{"n_layer": 10, "positions": "rope", "attn_scale": 0.102, "lr": 0.000736, "lr_head": 0.00541, "steps": 7392}
MLP neurons of a small language model. Each row is named by its layer, matrix (up: input weights; down: output weights) and neuron, and shows model dimensions 128-319. Each number is 500 + 25 x the weight over its row's rms, rounded and kept within 0 to 999. Numbers have three digits each.
After each neuron's rows, "fires in" lists the words (lower case) most often at its 100 highest values on Wikipedia text that the model never trained on.

L2.up1311:453485530495511508474484507566525476532490438523488492509443507511503541482490518487507467482513497506513459475478542475525530513494517488524500471483494499525493505498537524494507436460512477545524504515549491513457477516479520527465507509490452491487483511483480487517478503539565473520500519488528507520539481504465510499467500487492503519474522513506525511515492512485564479485520507559505494491512534528480500490467502514483484528515487489524529495489523523498506481488532534490507518518453501485495489489499514493500523504528503508457518501470509474496493496525487533482
L2.down1311:522501502521505515476447529536462473505526519466528489478501484515518491497507500515530469506549515543506494507567516534513511508482501499491542504526519506512500530523567528558507490501554505515521536444503458488484537471493470486485502496503480482514496481448473487462498492498484483493491531478519530521512501484510497496477522515481514504493501484497548525529505509527485510491466492499491471499487531473519515467483516523494512455475539510478480524507500502460455480496470483505511482464471522525507500520505514546505492519512483514476465474483504460507542490483535512491
fires in: "which", "that"

L2.up1839:500472516526503498523458501486483487493517478553488470430473518487475509493508500508452470524508494495484406499499524531467500527510476512530528510512555461520498530539515540498520518510533503507517494463518486539484507499512481503510451495533517505520505508485515537513532497509468542474467489511541490503521542503503509540540516519473480508490496536489543486534529454507503511524496507481459513474537492517534485484493487498487481537451486508523505473533469496460483537514520522501504524509472498482463509547512486483491496491493497473536574478556440520511520473510484529489
L2.down1839:476472494499492499525496499469486478497522470539484503484515454483466487495511474487526497512485522506549505489483476498522482509530442499530519529493531520479499506486491482489494521491498544502530509481489512507524500515506455491565471429508470455476539471531508521489534507552495530459464505514517506503491515500499523506501484490443522482492500471523504508517492504497515510502557506484422500507536492495508531510471474535516504524485482506487488493508546538467495441468525527498525489513511461475460492521483522520472500544472515520532518527507470502537508489517532518492
fires in: "state", "from", "by", "city", "national"

L2.up1675:455516508521487518473523469489523534489463466468465499509478468506507506478502500481532503465512464417499534511501507489542521532520506493518537514486488484471511452506535486489517487474500495450489478501550461492471510548468515487529488469491526531464539517520502475541542475483516490483508487524503520493484491489525459476490515488477479532510458466504509497502499534484497487530490498532467464496458532525499514515469500546509511498461497494548493500495507535472513525482512476562496520535477499469484522542507497499493494520517506482483501459507492518497499521483516501501
L2.down1675:466462519501480516500497498479471523506494513514545496467503545514473525493523534461522502535500474474482485473471488477520501488480499505530481457528508497490520476477472493548515468482454498451482460479467462483441518481514475481485538461487504505529464482471502491496487530477552493505490510507485533501460524466470513481552521517481474514504518527453552485498515481565505478541514542458473515533513515521482469501504481492494545531525526549492504482512495475493515517526513486497493495484474525478503533491475479435477533499514539481468475475486519476496474510495500495519
fires in: "as", "not", "years", "because", "be", "was"

L2.up898:491509463509474496529493490514478503511502536473429523504499477529497454494509497525485494509499527478513519514532509479479454461470518505529544507463489515525502480515487519530473492523460495550464491526507510481483465525475480473456502525500464526505534500490446479457525518505508486551494482543531493483490544486442530469467523527480485494524506479443522426513554458493510515485500502514538518539519489508499478510467502487500511504477515550486507492510494503465497474529521513514480542503488507515475512533525484535519507520497530462454511495480563481518492490499521498553
L2.down898:486524495506516528512495497488513521514461440492534515499548475496527521538466483475488547522517506489522480516544516477465540469549457475523529459456471526504505483492552527501523539502450510551488488492495478511512506493466509460437504510465453526477505490478517469507438543476510469504509492544486485505506486481521517506510475508521508496523463548478513509509540483476532500509482512520482490521510474504491494490490506479529522507492485452486465496468462493521517489477499552512525484498482520481524480465506490553521557520455492472487552505461543490499482479492481521449
fires in: "2023", "3", "2013", "2003", "1983", "1993"

L2.up265:479451470494506488434502477495493474530486510504477459470495504523503525521545485483518524489488467494474473470464525487493488487463496497505528462496501531493485527553535469450506532497496489493519507501491478507498499509480449512466486498497475488497501488503469481471506502525544520534497523513477525489543491447517491576483512468495487512547496519463509451544503473516497513517508516550552478461522542503527481528517537504509496477478505503507532473443473508478490511534494515528507575549511509514447489480474502488518487497510496494492549459497481487496462490488464476503
L2.down265:509512513500501499496496510485495462513512499488463521526510525532519508517499505489541500497525489528498508485438524485461512491456518616522503511481487492493490522513498516466528493464531465537495538493503500486499505473457514517499519516513485508488491505523505490444503493491528501527493484521493485461544509489516457524460461492521485518527521499499506534493515511606511483500461563523506487504465533497510528508494522511527497481457498503463514455471496461539487485511523534531542494505507548538496484506502516492497487488484530509524495484440510499526490495531489516591
fires in: "the"

L2.up246:464497498476460532478490464502507486528549500529485471492481508508486492503489507509516516490545526477463510495510512532512493480515534485510504506467558482504458507494521473501516546467528445482504497517524482560492493483553529494455475479481514539487516488516495526516537488482505505527497469514515512463507491506507511479484484493503478457580466477463511489514472506475493487529475497521491510477471524506514540473487535524521529540499494500499517470470537493516519504467492487507472471503476497498501496441485501524491518514548486444487514462474574575455500495481541518477
L2.down246:525531487494506438490473522535486456523468476494501519491523466530551509504508507488560507512487439513471531520503521526482526503493531499519555542510505535511472488497502555517502450546482481515524482541499524483524525520481500531537480496477490505530506497541466487464420480518512477532518492482490477496523484494516499513483518504493493545466506493468510506520515545438541571470487495488516516517514468500499538496507507534514509533520494516484496526524542517495545493487469515529487467519501487527475534513517493497527498475518493537512504498498502516461482475503487464460
fires in: "5", "record", "2nd", "daugava", "1st"

L2.up338:447489492478563518448494480540520489495509490487531495519469554484540488426506494467479533498501445508476478461525475523511498497528509507512486494505552514490503501496484479500498503534437524514507528514510517470476520465484523512472506476493522502500515500523477498469528508482479551497510539525557475481522506499474487489492519475504505562491502515520514500518491490508498502535491517469527505520517500482504510518515536523492523545505501457537489467501518511467498550461499528545498498535509451495514510474532509502513471480498494478495498514490481471488503487454480507516
L2.down338:520460508483500482457485532492527488511477498502498518539456475497529506490524507516497508509522530475456489554523489475529516495482512501506513529520474483472557536460452487504513492449461468512474502486495486497490515531507466500524494530549534472489507493504505473475493455491475474488470535508486483493543481475497502478509509510511515506489496530471528483551482467517564503557497559513493479480475488448526508474510489534511495459489472508509525516462546509541504516500521535513494534513507495476465492472495474516462501512493478532457475549453500556503450488497506512491
fires in: "in", "kg", "second", "first"

L2.up2288:493519518534530519480490481540465465482469508479580490501477503535532482481522485520463519517514448509503481476499512489508450537460532491465513480494477483473471453490456453490484490502489479468500531457539465489479535519514480551513458518484482538506495476537532489477497499517494467491483464517474458510503486495497507542506511499480486513534518450566492460527492478503509493504529503503474506495564510512562491496501472527511490493502526502506478497485521500507514516514465465506466481508469485514499479481459486527515508534574488488495527495519522524530523489508434544515
L2.down2288:464560503526482487469508503477487537528476476501473511488545493516532509536459499524551482506477501501476531505490507455448554496481496503538481496509491462539482479494463481510512500467504466520507513502482545476487518484522457545535463436481461474521511533544500514519487549511486466508492538509453493500494517497481516447534499486527494507520489506508506507528530539492473488506547510512480502475493513503530464532473507492507508444517517504519532483517428456533486563525493514513529482498506494504454521507518511488512465505543514512494502506540509532536447544522478545494
fires in: "while", "when", "found", "geography", "succeeded", "methylobacterium"

L2.up736:480530481549463543539466516544495489514521469502496530481469508520470476488506504527490494556522515494461443515528488487457476541521466499502520478489480503551519507480517525483505453536512468447488518510523531513471485513508532502495509524487498482500484493473489497526516488468522483488484497547540490515485541507522467483500541472486500499499553537506542482533512517494523491483484513524506477476488492522520491462469473448499498477479516515512525503521532537486495499500487519499514470521427492518478484480487499537506479514446538488490531478502497470474519533481514522508
L2.down736:504516502484500518548507520516496463480475472508492514526469504499510538545460449524504426533490516538513519478480471490457498521492498509494501528562472469495469500495503510438458490558525464471516529541460538443516504481501507450489496512496484509481485479491520465453516489498505479523472497492497505495467492508472469484474507501466445513504497482508520538503560528512493541503527507491489527465504530475500517539484476487502555509515473486500462502512501467534514516479505532550529454489492544498454490490479493514544481506484511496482520546486488478475521519558463524438
fires in: "place", "a", "tv", "la"

L2.up946:470501503540548467531495461527432502507496484492491489494527457463519505476539524508477482509526479512478442517489530481529458516502445508479494503443486440469485492486460459474502446463529492503515479495555493486492506516510521546489471475514494517485486502461488488463491480459504457470480522520517500501516524497479470535505522480526490532492436503506511487521513495514497509462498526501485511460514547510502503541544524495512518513526518566490469445507482503520512494506541517489488485514450535493505478494509544473506488520476536468487514548473473496513494489531420562527
L2.down946:481533465520434541504501497511502487522504510462525540475512506480513491511469500500540505483535572556540519516525503515499478520522492508463473492506472522514513513528481516543456498493501441491502505485501434484493513477497501491473473510492498546497473524526496471512492472475516488519519477529508534468484467509491532489507473504473499543470499526493525521454492504517477446469462484498475470482490502464479555469497531539441487514506498494463475493483482519500478456462509481524500533483526565505458522494543535514460542527526513500557470507471475522498542505513517514472
fires in: "as", "than", "to", "like"

L2.up280:561490546457548525463468487529473503482474493545504512502518449541470508491528498511496484498499540487498519519471471470523503482463521509514491495491483505460484516473483527504488524467524488470466484493510471512519499527487488473524520532521556513457520493490521494532528522525479495508483546489491551506528439498511503533481506479478471505502496523463501449527529474488487489532509479487507493465444484491545466481523492485491453482486536509498521509498536504490515522470467470486473506541485529495471487509516478486509519494526547502526551487472512486520510514512498498511
L2.down280:483554504512498470529518509514523460498504485519543510481542540504487468470513482502466486537513471505525489520516439518503468494504501498480494472495489538530525504472517503458523534479448481480465530484482513536503488504492515446520540516503475499512548453513523446546495490553507495505531527488503518488520504491532553509520492509524506542483547530486527493517480483514518501455497529489499503499522521505479500488484484492491525510545497540509484504512498436518512504475503477543553486475451498490520536473505532492508530491513520491507539534512465527487476533452503536483
fires in: "for", "of", "again"

L2.up831:505474515502539495485502473498527472474479489554516448501529526475488502506589492469500485486474505497523434495485475509515496501466492504514538483463507480489496491503501472493512499512507485539483503483484513511500462505450470499463502495499471504508537510476473475515517519532503478543459501511502500507482544458511449510479471523501507478514490507544525507517527489501497506484519508477550498485506516483555435521502545478504491487485523512492510504517521534510504526496485507479507472515511538496517444542496484499539507509472526480485550494525549522500499490503516522495
L2.down831:497468519457489478517526458488476515470512512523521492475496510501537555496507555494531489479535543539535474519448451477497513486503533519486512487540497522506496502533491462493504548492516498545475481499485499499506513556460511501483494520501478494508488499509491446531490500537525482508475492509479494495485489484504518481507509506508526486544524458527494518484487476477537506515509501491513484458489512501501488495511545469454487471458520462472485491510479497499532497484507524525514452481507508488505518537502457506514480457519525515475527525510512506450492499543511490508
fires in: "the", "new", "united", "of"

L2.up933:544495494477514511490525460490522552478502516517546497466494500479481463516538533519525454458511508499495464517485515538482451525473522500505505470532483535529569483480537506504496517532509533461465520478507485500477499469513473509520487479492490493527502494511464511504492509470519515519476495492469512530496503501461500470495522506516501500506505510515532476506544505501465512503468506485497511485519512483516517536466477490513486507470504506518529530488522513498456521503464472494476534511505460496534502541491537529490512474524520486492491452560482497435498510481516503485
L2.down933:458511522491495501514514497503513525521526520484475535519496506526505512466509498496542513514493510512493496551503513483502474508517508520478445519523487517513529531461482532484475514512517514499530515534458490493536566515503494469473482530492532511518525455524442501478505467543504517514495490528472499497464513500514515489489444518465531499497498466506478485472497494540517514536506513506492471476495503486511499452490541505564507543506505504512500485490510486464478493514492473483494496473513480474479527546442484491485521463527517482502485534502478482534499485486496509547
fires in: "have", "has", "had", "by"

L2.up2278:482487515514497519451470555509471501534504507532510470463485476528501466499488554494487506507498443530507533491491501499541467517461496493512482481478485463493485502525511468474455500494462490493516523509534443484521469509502413497508497477485507516500514530505500473509511529519534527494493486514509475497499508488513494515503512502549521527526476516482537494532483517480485474505492481463490506496512535517488480449495510511503518510502516484490475447491522499496487528542522483457501535541477497476470492518499458475506481529493410469503540510478454466514537486501502523524
L2.down2278:482516490523476528549525509475504472589510476483521456461484513472496509474481505511529498468516539427507508508468472547482536531492528513504495509526463501457479462432535459458521503523498473507506512490519506548520520503486497512477497508496527512496442484494509512486527465541459485477512537474476521523501491489521459480512473506484512486489482473478491546466471501459500489467517527529490488507486503518502480505485489530509534526522501527504466539497544548502505440439541533482509486508522518482512568508540503486458540520504478565502510517460521495461455527493497533479
fires in: "as", "4", "2", "following", "6", "3"

L2.up472:454452480510507532487469485489455515471497507513483537512485483520460497464529517476494474503517472499500488538484496492474447470505486503511504482507496523454537526499479524503457492498530481512525490501518499519506498522466478529478512529484546479502467526509495523522475520495525520538500527520550460491498506491515518501472540474488516450506486485497486501524486483490513491471513493459476511440513517522537519497497490495508511510528487487517527495442512541479537499445502534528507486525477432513526512510494469446496470523494510495484562488495528526512506463472453532504
L2.down472:530489509473496504493479472498472501516468484525504478477479485523504509469492505479578474551527462524508503497519498464482518488490458529504518515525508525530477511500530491456454456536539486508486492478497526477505514508480503530441534515492567509460469515498488497583479534461497507521507501554490507468483509513498562482469532491472509499475514512481507540469516487536487516503518482502482497501474483503510474524499455517495500500511491512494531469523531512464533478494518487508529485443510486511491500466520484504477520472528512510530532477489484502520515489510510510480
fires in: "to", "would"

L2.up1535:517493490507526495504476477495499529502463500509518544473503514520479521524533482527505484502497485521514484523481483501514489508509521504521493433503469511502483465484484509472539468499507439475510553494478510510463499496526488478517495534494447501524489474463459481474465491484523526503510504446493492535539504484440471543538473471521489472527512510491451508534490527499499486469506477537510500512443462478515473509505513506489478495499496480488550443515508494483535482510499536516507475512445486486485499503473509507517524498518462453504549521517500511471493524480510490489
L2.down1535:504502505494542476527529474531491519488520498495539513468464469489525528523513473475496520499466492434495480508522528507504464492509471546474479507512482477508512481490475530474487494507538465489495474543506506444475551461513468498521523552534490542496512510490481487501474513490515479515466476501507524480498491482457532554483468528542501476501511497506473524507515483509490521495514491443479474535437466499509516457520542484543464520515487505484450480469506496491472490467522496487530485507513492482504548498472516485464527491474494477544529529509501524496529498476537499544
fires in: "on", "did", "have", "make"

L2.up526:486479495480496501511506488544465500494497468510523460515490517470505501492475493505489484427515498492533524494524465524498475513461522501511494452499523477508472515496491477478515486554505510508475546502542499533491492480498533455474465480508505467527504490499481515477539483465491490532557493512542529518504485499500502492450506539463514474551483522525510531529462516508504514455518498509504541495495501512476472435478489499475544522506505529517561516478473534480541509501534490475469497503514496502484503528486496507510508521495547470454518504529474487441466479476504473530
L2.down526:481477534490479480495534527480524509497477539479517467515489530509541495475460535516486488488506517490518524477519510539508523547515536459510556505525501479491537494478435490463492497523476515542460467472475525469478508453496510489500489478494520479486494480498504487502511552491447464564508510522494480517471514483538536498502464475494476501533488479465479487523497512424515477490529487469516471513488532523457463495486482485501524516519465492554515482461554467468509555538486497518504502489492502502478486563490510455511546472483542496540480451517504537499470518483513506446
fires in: "up", "out", "down", "20", "back", "18"

L2.up1289:504480488497515495530461455557489529465533493489501498482450497504521532460453496521472496501495484496476471491525564512517469517477462497542515495524513510497488474485543500503489485567502534508440484473481474505486514451538514489497484472498500480534474472510450514480539522471500515516477477519501499504484516505498471482471459521501497521494505486504475536545477492508562559446508492507484492490458529528467533513472495494505478557481507492507506525536515521510515512505455462522472494515485522523513484541493523505523526554483505508459477485573536502489517486488510481466
L2.down1289:498469578495483443509486504495479495469521551507492517514479505445480493495482476512471499513499515512537487512537525496481543523516515534529532524524498545487507466505535489547514498507508489523488507501500477521495509514524538528498497500529506521511493515513491486493555517454518510494545471481528515528503498480495487485510477507515496502520506486477518494523502485563512536508508470481501443518507541511485532488458482477499474525489447483461507518513520482492480493418482505488468484459559536501506492496505486509488543514487513482476478531505510502504533517515527455505
fires in: "a"

L2.up43:486479506474521476493504479493459519503529466473526494534495540497501467495501523485502495498473582466465486516498461513453459529461502499507514471509515500544503480526524495497538459494472544483505498519519499520548491493574491516499519551546490493482522470501498473527510503480498486533511506512496542516520532504538498486479529496445535554502510520522467520486502472480519524517521540543510535478526518535485523508481514499483521530471519472512476484487487474464505526509484514519516528517487524502497487527461485487511463548526500478528500503539456493452463490498494552524
L2.down43:466494540520517464466519488511498543524485450466492543527499484542523510496463481492484503484514483472496506503471522506479526517459491460513496508520553485527490552542540456507488534521521458445515499515513492487483483488489508486527447497520508515507461504567512485509499490465504522466527552473480484521479493532492499490538514504494513532520476505574482482489504527428491489536452510493510500487500483530541457536484512516480499515481473489539496519463520518516490509494530516502495480507479530515507510508498494475498483481503491534515486523477515523539486512487498471441
fires in: "place", "hold", "utamaro", "ot"

L2.up799:515511536492551545464500546476479516518484504474488496473517471528500497535546525530483490475493501493477484498483496455482481491491517464514483490473451520472508484489497486481534461496522457461517530506461471490490488469531486533489498470466456481491509457466511496463530531522505523495460482493534499531523460485466496484505511503500507495533526531465524520473482505475509474540483480492538532518529496557505514514476481479526502492474501498484527468537501511479562524519495463481439521544441514497520478496498515525504488518501494449477489476499501460475517483535487505529
L2.down799:500518524475545504497462516523487495474471482478512488493504493478543521474506524526502492484456523493536489518440536495521474524479517504458513480495504549477492497510553514508506479484498490520520497552499473497473506486506436467483464546466520512527520556543508480473501503509483504485507549484459467480484481506525490503512532480453512487495505507449506479507509476495476532523498507524489515455495494507523510503498492498475467503507500521520489479487499509484479497525544524505535479515520528499485499468502514446529524486490470544519477482446469495553530480503460517539
fires in: "1", "as", "the", "keep", "was"

L2.up24:501513542498495527484492517515513537494513537484496525499492448533465469481513520465484458496498499462480479475499490502483459499468488497497475499490512513480506506542475489481480454560503492528508483488507492542513536536491467515483487517480481481455514500511455560524507450492465488528508517548491516496499493497509490503515494527512508496580524548511521481509493513485498511525500490454486503494457466482515452471502536474509508541512470434497529473510435532488514451454495499479503526514476529465470469468506560539490494489491502500486502456518490488514513473500512513500
L2.down24:484480533501481448481506501492494494483533540509526528484478568463509525493525473505504508540480466512503480463532489526480495476479499507485453512488458525513480481544526513479502465504521469504514500553505502464488530484476499474489456515488493509478514483505467505510457462520477523522451489512539493526475489503477561501467525542534510494528488472486503489520471535527484534517510497450526486519482522487478497438498561450542489524520492474488510469519504558516489441468506521512472506501533521483513509461513502447470496484537486536538583465482513518493527497530508496517
fires in: "had", "have"

L2.up978:435475512503528529506519507516524518500492473461538487572483508471518469468462515495505506452521535492514489472486514541513527518522486514522470445524503491460508502515523511456450464524501530493523509467518504464485503552516499510446474525521503524513518497503512468506528511500535462527484509507517502465504462475486491551475503534513525488479452486479555470499431475489526500515511474501483512472463528480473469492532516515518511509453486518512476498479532493504537518508540476505485531535481535487506530506516501519457451516491524494521525510508512535482502514494476530509
L2.down978:482529480528508502479490476531509508486525495497484525525501510509485538526507461510514508473503505515531522527507486498485504512550492505479471475552518504498550469488530508496504509478559515507488513496525493472519495510537487498503502498527490474491484517533505520507475486487490510561456481548498527487461479489501488511495508532502468459502474474497512502496489530502474537531533509500490513509436550477503518486528511506574455533513514477534521531430492494471533535498532442511458472485485515515520512490528536511472501511472471499520523480504523502487509490479508481530
fires in: "to", "than", "each", "per", "best"

L2.up1153:497522467491506514476517447496485522501547475496529512442532499467491497483550524522505502514417497465501461494422470463454518496502502485518531489475500503487503480513502533510471511505506515484514513500491479515504519520489426476486508514507485506524540467514487478523498506466522480514493496534472460509502509514517518499497474459508479517519522460499497544516517487491534511520512521495493479490540487470522505539534493474489515544467511495565521488474479493533485554513473485483520524509496470484499504489505492499512470505537499496519493482513534508541513505487518518507
L2.down1153:550480461495532523469477513487525519504506460473507500509551552479513505497479499502493543500490568514498523499481553558512559528489504504536498469557461486495499478427545512490472490505494523487480476497508524519501496429507502470499478474525507488493481491461521497568497467520512499505537465506495527515467528504514518467515457503512510468550491538477464494483535524518480505500502529523500506470496499513461489492531487493512534515531526518517468520490491492525485520540491472453491526465449481482539481514478484486542513491489486511489472523528530462492479542486469495452
fires in: "with", "record", "team", "event"

L2.up1458:506488516503530546492491479488503493512492510492512507492465477497500510492513494475530481457486442519513512526480480503514448508496530514507545509493465526497471468483501481479495508449507507500522524501512504544513522466489473520481458476493519502518527482501481484497500518483456520459498488504537478529524440473517528473492415463514496462540461514512489553521501519475514503487497483508500480490506511503537507522493472494503506517486477478540501523538515528487481491458502497443510522498493465498506491481490504485504436463524447478448514517548503491475540517481525536510
L2.down1458:526503480509506497517517454504497472523489522510516503499542516470496476509464494503511525514498540485496482520481571500506516520503520570494539506509506481461502511456522541467464545503477518517478507438536480489552519497532514522496482487497509514501525516469490493503522475519538493466427488525487489478518474494545537497481479482505492511509550526510469515459522484579467519512522506519495514482503480482492495495501523478508478494493469500483492534524486536502491569458469496495495523503539464494516542535492506496545503521505464486471486540514500525465529559466487511570
fires in: "with"

L2.up580:519482499488525553488504481489462533513525522461486493535464507528521463516541504514485514461508494496473511485519503490479494508506501510486503471508508471563523473526474502486487500509499490488502515472488496491492497484533499507509460522457529521518489498521471500505505514497490490517479489505520526480548504475513473509519523470493499478540494500453523450500542540482478493472510458486472505463432509459523515496536476516518525536524466497499464478537491529485478569494501501491507495533470522519538478510515526521507466456478493500473507468512500466505518446472483455497
L2.down580:500499528495477520500481524530473470499534506440485488527481475478476511503494474523511485553523480502492494497504502541512580516497532493487502512481508478521531441520517498496546513487443481504459512503511523528515482483490493503490505511556482511498511477524515490469544499525511505491508480453465497481500508488543495543547477554491484528499519476474506492494494527510520560518466514468504537484500512471490502453471522485521521440485519484489480555486520479530548521512486506520473502513514513487526486502498450519519520506499501497515489486518499514468488479488479456492
fires in: "first", "second", "2nd", "6th"

L2.up453:497464509490461527535479490539522491502509485537462489510515482490507554524506504485482461497527500505502498474528484491469458507544486520482458479493526495501500493528489505513516463506456496527526499487519482570440509484493539544451488433486489518491469514460469503501494432506540477542494514503483487514485509495481465474472504530555492491542515515507519459491469480498508479474479480532486528479496554463538527452484480470475497485460471530494504507521508561522507482539503481512477476517480491515471468479457558492532477530503476510485523496490497500475510457524507500519
L2.down453:498522529510478510527520491512458522492543546465479543543497481487514491507492518522483515505515501483495501519481454456542464509514524506530510534440491496470544494505511510523512492483502495500495493476506478475503541488484494502436489498482540524507455488524523506505499499501517526520512483448478539480491487502469523488491485504515490492518460550504502536473498519480495504462525436501502451482486530465504490519506500466469483492468511550463484465546467523503495446494504516498544507510534487499470498478525534477484507501485467532473519487510520518458491490506493490434
fires in: "that", "what", "jody", "as", "allsvenskan", "2"

L2.up326:457474522513524511509485476535489504487495518503516460481485501530483487484471518480476478464477493499503468487521488505534480500476577504480482492500533494492491545525490488485499539509480465524520535496484494514469469500512557566511488484500500490503492488523426472483551543480500507553502503508461521493520491503491505503488502522522505459526493494513533496490472462497514508417481478507481550486518473445471469461500490490488492482458468506510470457516476466514506554498500475507457503523454524491505500481510488503533550526509474491504488480557531520493520495504454495524
L2.down326:482548503505532492478502470518509487491494510467530486492507454498505469529506497520524519521495512488505537482529491450510513517503553543595527490493460495448514533506500500461531503477483501477471491479484492546553521509515518516523491549470500500468487500524509475540486506463479482541519529502480504480521476493489500485515516497511524499543486466518487520436497538563501494502536506507489502496515460504535477468529472500545498492486522475470495512475465478497492499510514527504505518502488500470511525521535478507510536472509513516510515507550505524467512508473524512548
fires in: "one", "first", "title", "name", "list", "group"

L2.up724:486421477488505502508480514504448461447494463468461496471516440485501521530516553476490457515492476493491477449515485480508520477501471474488513495487506503498490469539507468483455483484489476530523485517528512501469507519503450517516485484495459506493476505491549531525464496545488546534524505503537502506495494497528523475509475482511505439488503506488530526523510533458526499522478476501517471493512528493506492545532452492495507483511514521473480470528498521516509497523495498477492492496478534502493508491484544474525521489509498478466547507500508496498499467519499538507
L2.down724:480478525502528476507474506494492511524488501486477522495516516484492519453473502486495512543511493483510519479517485504497512525468474497510492532531516478477534496531499480479482494513525532515465476489461524526460505476450485504504469475505479472495533505518501482507490516511514503487530461489545486487437492505527513494472525554536472492491532512488522454530477515469538454493486476498539486451457481510544486473493470541463545493488470480488457543468500520529518457500515488546564476534496547496526482506498501444501524479501532537507492544544484524511504437531480509446
fires in: "9", "age", "11", "of", "8", "41"

L2.up1684:471476477524500538477531491520529483485473476491476532571503441508519469467519524535504493528514480507492509505483492509547472516483501520505536494516513473524506493455491532494459479505494525489497489454501509540500515523534507505464490515496496509482496555524492515503498500497526448490516512496484505472520479500507503474435533513474481491493503492543510477494457473484467510469505497504484543472520507477516489484441501507501483473436477518502529495462534491487489518483485506486514520490491468520507514527528443545493515520490485474488500473472503550476483464493485541480
L2.down1684:470524458485514486498517521468531539489521506486518476485489511503484474505509472517475495498499483522478508500498472482490475491471507455484471500490494476471497484482498491468421503479523468514529511475437447532463469481509478498534516463514542495528512470525528504499534505504529493494482500457507505510507478518476460499482462482526499506518504500470525528478516557447480468493503492502479532510540532443469500464518503526545538498502491500525522502509522502486507497503505491495483511486541528515494481478501547497525485535510488528510491494494528453493499454504494514459
fires in: "such", "where", "which", "often"

L2.up922:488538486577537481487451533468502533444520530513516498510450501496524497510518517530501523519524484493523482497484488495499470519468530498508459492457454524472490466519503491518514513496501469473460493455471494516538492508527464520476525508523485532513549504427488497533522476556534513527529511484465534513489484495508527482513503499539463493501499516517502468488475462486497470478514514495512517512485460495493488486523540523493490498536499483482467478507519505489493509472506495470503489518501512518533485479432507491508483490513533513446505482486489518497484507473516506505
L2.down922:514537472475464533503510524523481507514539515476479505524467512449447482494441486554495504514522460505464480462513484512526505520498448534499478436508462530497460413522490483513527509504525507453532446494518543481455543508493505506488507488503506507519454455515504521538481531528489523497500513501544476543510509493490464483462518491511532501522484514479539479493491564479521525517526477500478487503473545489490460455541515480494557547517503514523497513464489490473517483568505548494514481492501502492543477507491504516495444491524499510539498518512506510462486510489493475481
fires in: "of", "are", "with", "were", "without"